Weights of a small transformer language model.
Architecture: RMSNorm before each block, learned positions, untied embeddings.
Training: a variant of Muon for these matrices, 484M tokens, 7383 steps.
MLP neurons of a small language model. Each row is named by its layer, matrix (down: output weights) and neuron, and shows model dimensions 80-175. Each number is 128 + 32 x the weight over its row's rms, rounded and kept within 0 to 255. Numbers have three digits each. A neuron's up and down rows have the sign that makes its largest values positive.
A block is one neuron, or neurons of one layer that tend to fire together. Before each block is what it responds to, as a language model described it from the Wikipedia text at the highest values.

Field and heading names
L4.down136:107132148212139174125123119076123116186217108099172143135085106156134136103070159077158169146153106138119053117140184112147115133076115160091187086108134136123093142069185142133160103155124102186152142119136179151120119106154079100165088087094165124188109073063150116144106199111189148176

Copula after biographical subject
L11.down19:150132087105139094102136119141151166109157114124146129189106115159166168188137112151185111144150119155162095126075131154148138093151189058103091147167125120144107134147089175108102108187100146069113158115104182102095125115146132091100158082107128154131116128122112144131102137083119139141
L11.down66:153149125115139050089107094189087129191123142066119131121142094156104121166156121158148110151136076100096069129159120185159159112125121114169089114130089131133185115105128069107084166181147103139099136050109143136131170109157103127158111112085121166168155124114092153173084124141097145127
L11.down78:157169098126181186111142137142111097156114120137095140090152091155177058081068139101150111093135169154108149179105057062152148135100089134171086112142139130157137180126143133205124094066164095143132120158108128136148154152083127119132087145090101155191047090120122135076192118105129144043
L11.down79:066101145133066139136077173092113132147110122114141108137139132149132131094106109124129145155133110165038120159114162152107165073162106142128164091167212144131126115137123144116081115113227114138163084106128121132162086189165170115105099075113095149182131190191130184135099123107130138059
L11.down87:132124108159149120128127077117135108115127129120164181126170056134088139164250145147138146128188102175153135129126170099079137137155096122115140113106133093134103191122174108068117123152142115129134146147020120091095155165105111124119159139170173125055156153135094096146087112145089166117
L11.down94:093143124138115160115142185131113052074097145108127185162121107080145129099124166142127109124096121101109125143185151104148203182130089182147079113122099071125098130134155099129118155117172074129128096113097138150170162113084193170125102107148103118166070101090126087123131125089073091149
L11.down105:096119142128107121164100126137188164173113137113147085105128115162122184130127140122134085178161110117119124077142118116116102116123102148081120098168086161139110097071124125114143090146121116187097157122161095141112093064135123142149162135122168162084140130190121191146075171117131197148
L11.down133:127077135200132142148119130149113122186081123149115136060138125071152135125142123148077137124116100112106127114152109174137109119083117129176144156150073144164092081205149066112162120151140171138104143169091149098086103121110109105112095072129153105086055136157128109199135089079133117183
L11.down155:125160086165165152117125109151116147134130128099104119132118143101115135126164080105116076113142103162124164152152162138178066134126167134099142119125191083068150145083115082142096102101118133152146092205133191087065135113157075114147094121128106122172117148147072099088113131141187148173
L11.down178:178087113115112140147147103149158058125146118084113232074108096115053160134158139124040161111130097075116113122123109141175130141125122161103141097063102157100133157105119178063123159109121102109137161117131125096173143140116131125119154158168100177146157103120127161109163108134121157191
L11.down180:107080137129168051093134065118117118117119102144115131111094118117149139108158077140088167153134172176165088154127132103069149100091100111123086132140180113101164105164097167129128177112109088110162152118124124134124123149105118105206136159110132132142114127103244190127103115132140199143
L11.down200:196111110136072100121173146108107163063147070150128078087138088116132069127102126133080081147159140125133094177102116159130103107165096100198149126128144187132156091137092101145145094146141085111192049117136123119138073109138148112142083091138147104057141120196144067086154118114138087170
L11.down212:173163104121231071140138087107183131134155072080121142149177109102114138127162076080142115134107176119151080089143117136106130084128102080162080130110171070117129119126117152110174101117149176161089147081147151103113123192085140157137119162150127130161080095090150165115089129115070129135
L11.down222:138118138081111092159130174157174150116140151147078135076114087102061135089116114135065097141154095094129118125197122163147143139157168122160130115152160164126143120121138128153150073107100129126156109150102117136152123073127128164126126095068083110223090134143201103159102107096139126146
L11.down234:144134120121146170141126141144049098047162083112174158125109183185134113099119136104126146141079156074155124101147111121075103112078141112138118174170187141144114083156113102124161103134128119065174105174170130159106115157142134094142155099148124125105144119168120131198141122112119155101
L11.down243:127157094119130139187151084104132160078126096081128144129124106133132125145153106101115162120121106099105140124147204110201139136168154141088091147050104080155101087120205184188125167067130167104154070107110109121115094135108140099123099110130138141126040128112073196160147173130170093078

Infobox field-name completions
L11.down9:092134128183177149183105157136113105138134132054128095089073190174079131134145080126158131146101088143097104114170113100094133150099121154144213092145151167123056140158134124116191166121131047146196094112123084119089103147085154145111141129133192105116118173160098140119097085061125094092
L11.down45:122122143112141066110143099118114130122112141111201098093121097133109085159069122147157137200126130121159149152068109132085145173058115163169192099118102158128115120108097146176130110151061194194116111085143087140075122174134172156089115086170131137133085143148070150167141099139190164132
L11.down92:092085131144075115079140106118111185077123135186161100078096172122136145144114109131064125124145125139151114111143077110155147147126109153108137128090124055191116166128035083131171081142146139117081145145150097125127122147131149128141149178168171152125121177144072144151139152135129133173
L11.down120:113143116133085144151134144131121110129092142170115134142159148150097110194179104138102115092112148085105151106121108084098126205133173124129134114143200085140127147108147110111206151108217144114158140160105162171110137068089063132099174068134083143146160111165084098156126145120138155184
L11.down139:156157141107122150098124154136157151150148106108126080127166121085105184155153147188083151116146103096137149164098120141118087092138198140065132130201131178102104110134165191127107144127093084172159078143222149124197160135138148152155086201100136136157085094109137183091085136129105139119
L11.down146:148116153170134167126085184144170092102084145140125122146130119111166080084102150155134084111117133102140120124161175182164139150157134106146141107146173111147126159098079147126149059169089174136094102118127117142178122166094089135085105116159098093152131139133128120130142153104170134104
L11.down147:119163099141142144141153180098147144149153111131105204059182147134167078095109175141137173125100088173146183086124145130110120123141097174132144194119117122082103127148105145047117164109107108123118150171132142152190155131149111129196083148124086099147128082101148148168136145116158144079
L11.down150:142130116145124123129125127124163144130108140178189119062213125141153153110107122154069129080142131108127121089131114169121095131113160111116111119111133180067093086104125097101111109171168114134091105143059056145127123106131070131154072163135127146104122087137136188073072134120115161151
L11.down160:137133133125130084135170204147150216171155188152131124101142066129159137112172140174162073048134097089132141181132123127174136147196148118076134184083154093101112116114140123123130074126119138115088172149118145144123091150099161135084123143173145173112147136138107088105110094090173133226
L11.down179:126117098092126132114154148128135129095145166097169141143084098112139131155080113074137178154176074141101151154094194146129136154145169119111188094125096119147110190159124130127151114194169119146102061173128082168144195130132107127173086098171143131110167156112162128110039126149132125155
L11.down196:152130122105138101097141185206170103126186108124127154142146187121122149119110156136155123146109089124192082083103143179192097140106205151078152121149178160160153081094170131159081128143079140174121097050090148138137150116152135120192133127163153127183143142099145092134172158099145132120
L11.down199:147117134164163078122225087158156113099159096125223135123080090098110147145176156101080099132150143081169096107118164110154156143169127114056124123080119098031134127159145124142119088104099138126155151161116138143107132160127144092175161143134147110071113138072108107136072113076161114140
L11.down213:168112085076161110161099130104168140104087131129126124097134160097109132062100117127179129166114148117130131085106119135138101120118131103120139111107099106186154151157127062146138168109229134164155192152075160083159134077118161169143195172153137164112123123129137135191100100141107128142
L11.down214:118140120093116157162131123171147102101154092117135133191131119146108145119136081151110091114152170167070092130146092115151110132141081075153095126127184142167125104076090159113128015142106086092095157167155126069113156099128109167134117171114171102098109127155128108153139132188094131098
L11.down218:169121138105147141148147180142165127096105140133110079125162099081100089114172143140080197119120121131149123085123157117148095115116171065142119130130181106085120096175119048090153094121146119132148122122126086127161120159153133085104139131089137153195156156139121114081123100134116098107
L11.down250:110164185128140109113168140137112109106105150125132063100149120119066141123145095109129161118137117147106110145128157134143108089128159064098138121127134148094126109134077161115114107111120118137142175082217154124168136196117110180134146077080156160148092120108144152072107061166173180063

Venue and topic head nouns
L3.down9:105157137174180110134128150169078132173159189132122183155157137152124061185152170110182051093088112116149149103145080099175149099102123079160119095158066163150118127105115075102161083162154104068125108171087146190099134094161116124179163157180058095092073118126101124069111126121126108122
L3.down37:096130098207136158187077140144162138122095122142159112073111104149152093141204165142160146098091107109121084152085166155147181101135128167126117138118132183139097144121108191127115160114167208137156130158065124127114064168107071142086153137142157113165130121106096151156116166091068136203
L3.down72:147084164121098073145182135102124104123123142075113158180152124080103140087125122089162126180117043105142093114178102132081141118093085062124133123083160129088132112094116176101133085122141155068068157129076121149130090122139145063137162108100098139098112189108113131148144079102151150156
L3.down195:197187109120105034090141137121122130178102167120097156131137117123154123124108105144221131116116138067110130089161165122065165140145097138121108162082143136136176154123179150115101175105149128151166129149080120176119144085132127136094109188149106095158131120124147105181123115157132182186

Forms of "be"
L3.down79:120129176169148081165170204169121156136143211187141149125054118100129151081152121101145141124109132117102110099126095128135115132122073065133124072120153164096130109130070197167102108161145129172178136173170090116084113144103163125102143137137165086105143154125103114158096125209180129108
L3.down128:145094105155116105103116071116069113102136192129128175137093098126156157147098085163143127136124222140125155154029147096147162155130128135167144104148133150124192108130080091189127122165135141106148110170123166091113097124134063183169104136074178120031136167124101139175095156122121101098
L3.down190:115114117107168162147147164071081097171131128085124140114100140200145201145096105149109130120128087155085108101039088138116099163104154099163142137137125187115143151062133141157127121122096170173142090094079148143101204126117154099167171094093167085117195124130103090095072143111199135099
L3.down196:120128122097173107201168114102149100126159157118099170131125144152137159150085129150162155131184143112156209171068103189135130183135097109078110080126149172098145166117120122096125114111180121094149097111154140122117151145170139153084177159105121127127106156105114165155137128134113099138

Sentence-final periods
L11.down6:140114156090128175080118195148160142098171158080084151067093133050146167127099085088164139069124108129140108155181122175123158155107129088151142169177137122126117133131071060097155096158091074107128094140056108116092156110155108123141169103113110096163086120094179164197138173080165115105
L11.down12:123151086133114097098088121162145103106162112138072173118103078128122132143115161121142137090171067085096161097086109094135074092098106111147123113071119123088099147194102121081112128128098083116157095165113056147126132117188127076119102141109159156138157086129135174132137166111161180128
L11.down17:127078162087101177114126127118114134116161043187185151135155129152160182102093166104112126189125143150145128092148090155137176142158187167114135157184140053171090137155147117168157100115108119148150152136118103091105111087131107184132083145103091115087130180113098132181171137169131098081
L11.down46:034132125119108164078137144122126117080120140071126102162102125142104102144131061121115125096126094204129168128062123104213129181156127083161119149111100125158146133169167077141097174094104118160142131212098101094160126147153136092106113168118138076126132128095160138103085087124138111127
L11.down50:153113080174105105163097098134134157121111134106108077108105218142189118137108135088110092141139108148121093158124152171159130168186094107112132156123140156124124101162135110089175173146124157160170117150128168134183109222147140136177068145161098127127125163064149130094132118108068137095
L11.down62:192138114149162136147197099064153141087169159118098127112123155159120116185088115084175144121114181175099178178111079213146149114120120103145134122120154126077140105096116147175098125082134096136106113096122167139132148034120110139179119147158106163150210159093177090186120182153057146153
L11.down76:117107078108171181142121164131130160119151153136114138140184084118145155144146061161096071142148121163164139115113155110107142134117103126149049142091101101141183152110102097081155149116115120159143091164103153140154149130146120119153171152134114130104104149153132110111111194117152084127
L11.down77:117084143119100123095140161154127165138142131060158151071152138102150122140189145121141124165178082149152144182155093133158183114108138080119158096176158109115089105096137159117174134139172135084135120112123095124044129175150175167108088105158179115157177140148121154151100147101158166094
L11.down106:171165127197129142123130114119182130128161144117141101099076157116128090170087092174137157132175125200101116145088176150141173132140175125115111156129129138077169161175183135118100149115120138078114167114114114151138110123183164130146165140165092168155139094158101110129179096101147029089
L11.down108:101125150142103135138111137124189165084128091158041148163084202122126078123124102112162097130116143126134130143123207164105072142151107109077108099200111092066178118146127138112180084131100155125150179101099160149093102139177191091141103175129168205137127081118072150127095104147131111120
L11.down118:105118150170112136141135109101105164107111153061098090130146137114156166071161125145155084152181154140150151128060122146106164106127128119102187122119144058104051154142197087156101107070152163109134133118099139109092135127137093123151149127123104194138091174154100151095157212147103188120
L11.down154:091155162134135094100140072150143157122137110157092132116123094119150092117171173061170108147135080135154092079104088100123165178119124133104152179087125098082073140152112102141164147124164066117075079167107104104139160147143114142105153135092096123098055075143096101120106115121071115141
L11.down198:092168123113075128135120164141143096184094129137107120153139178168109174140135129135105112154144138151140151120152125168145134091182171103128203107113203098172119103125145112183086127105207144104117162175207098153105121124122088109123114099150147165158108131119187119070127134097185124174
L11.down232:139135163102166196114192168104104111142076158088155087180130135134161153092141157099171202097215133152190128155094132109104106106103095134155116119177148111153105075106158151152086136128199147139135118086088174139120122120117161207149189145101104147151112156171177124206146155123120108115
L11.down248:115139151145167130116173173117183136134142123171142115193105182181141119117104132196105108163182107152094170128120102125096127166122108124167138100187171106109105168179131096106100191158101172171087100107094139136159124155045149083100141120169115136101139111145131083155154231106109125194
L11.down252:122143121143129107089103164136149136084093156135123121110094105121083096111153118215049156083130115055163135201122138094133121116147133149128092147185109158112125071161103134132132175069142122062071153054098075086097104159140153068119122102148134205131163117158132151154157085177172121149

Sentence-ending punctuation
L3.down31:091112112147111130169144166087108153095127115117105103105153140119130112145126118188139147082131120118170165136091085159230166142129111065124109105129040141152149139112135130152156170145162141124138172119112145122090162135145143174138090095097111140181098152103134164146124155148118144153
L3.down121:106130135151088166151096150099110073147134178098134097125172130143142126084108136132157161152057074171141138171143197131099122153124069130158049125144106114240119125137176098113103161067172129087083149142053123115113120102151056088140131164106133163137158094114157110164121084079179158155
L3.down155:141119118092187124094105193135165157079137138136114134112128092155167152106109105126149121106128121134114107108135130145181115089068103147119097118126158101108113123131167095083075142126160113123168156166036112126133118175140141147197119096116137169083137145114147126086137162160164104124
L3.down201:148152115092133119153171139101175124095112127124121072089157091091103151128208157117111127118148131130109114139133175137100121110134118108057164165138142124113147144122143124123145141054108127061187082132146195131085093110140131184093077122186139150136085088180091116125172138129146114122

Finite auxiliaries after subjects
L4.down243:104135109089103101152116156117157116117169104093155101126090106121121103142056126128122131100132079183127145151131144117139133144175092167144155125154136097129158112136079158054094109144128120153068112141123099151133138153160155091192107136124166145136145138076125155150165150218154079135

Paragraph breaks and "against"
L4.down193:091172135097084120119139166137152165144113132163208135119132103133150127120172135146138112113180100130124135120178171120131169084074119086072162160096154151105132118090115140128175179149097145133174112119150170090156179182121150180127140139216120129089140181084149082161138074179122154118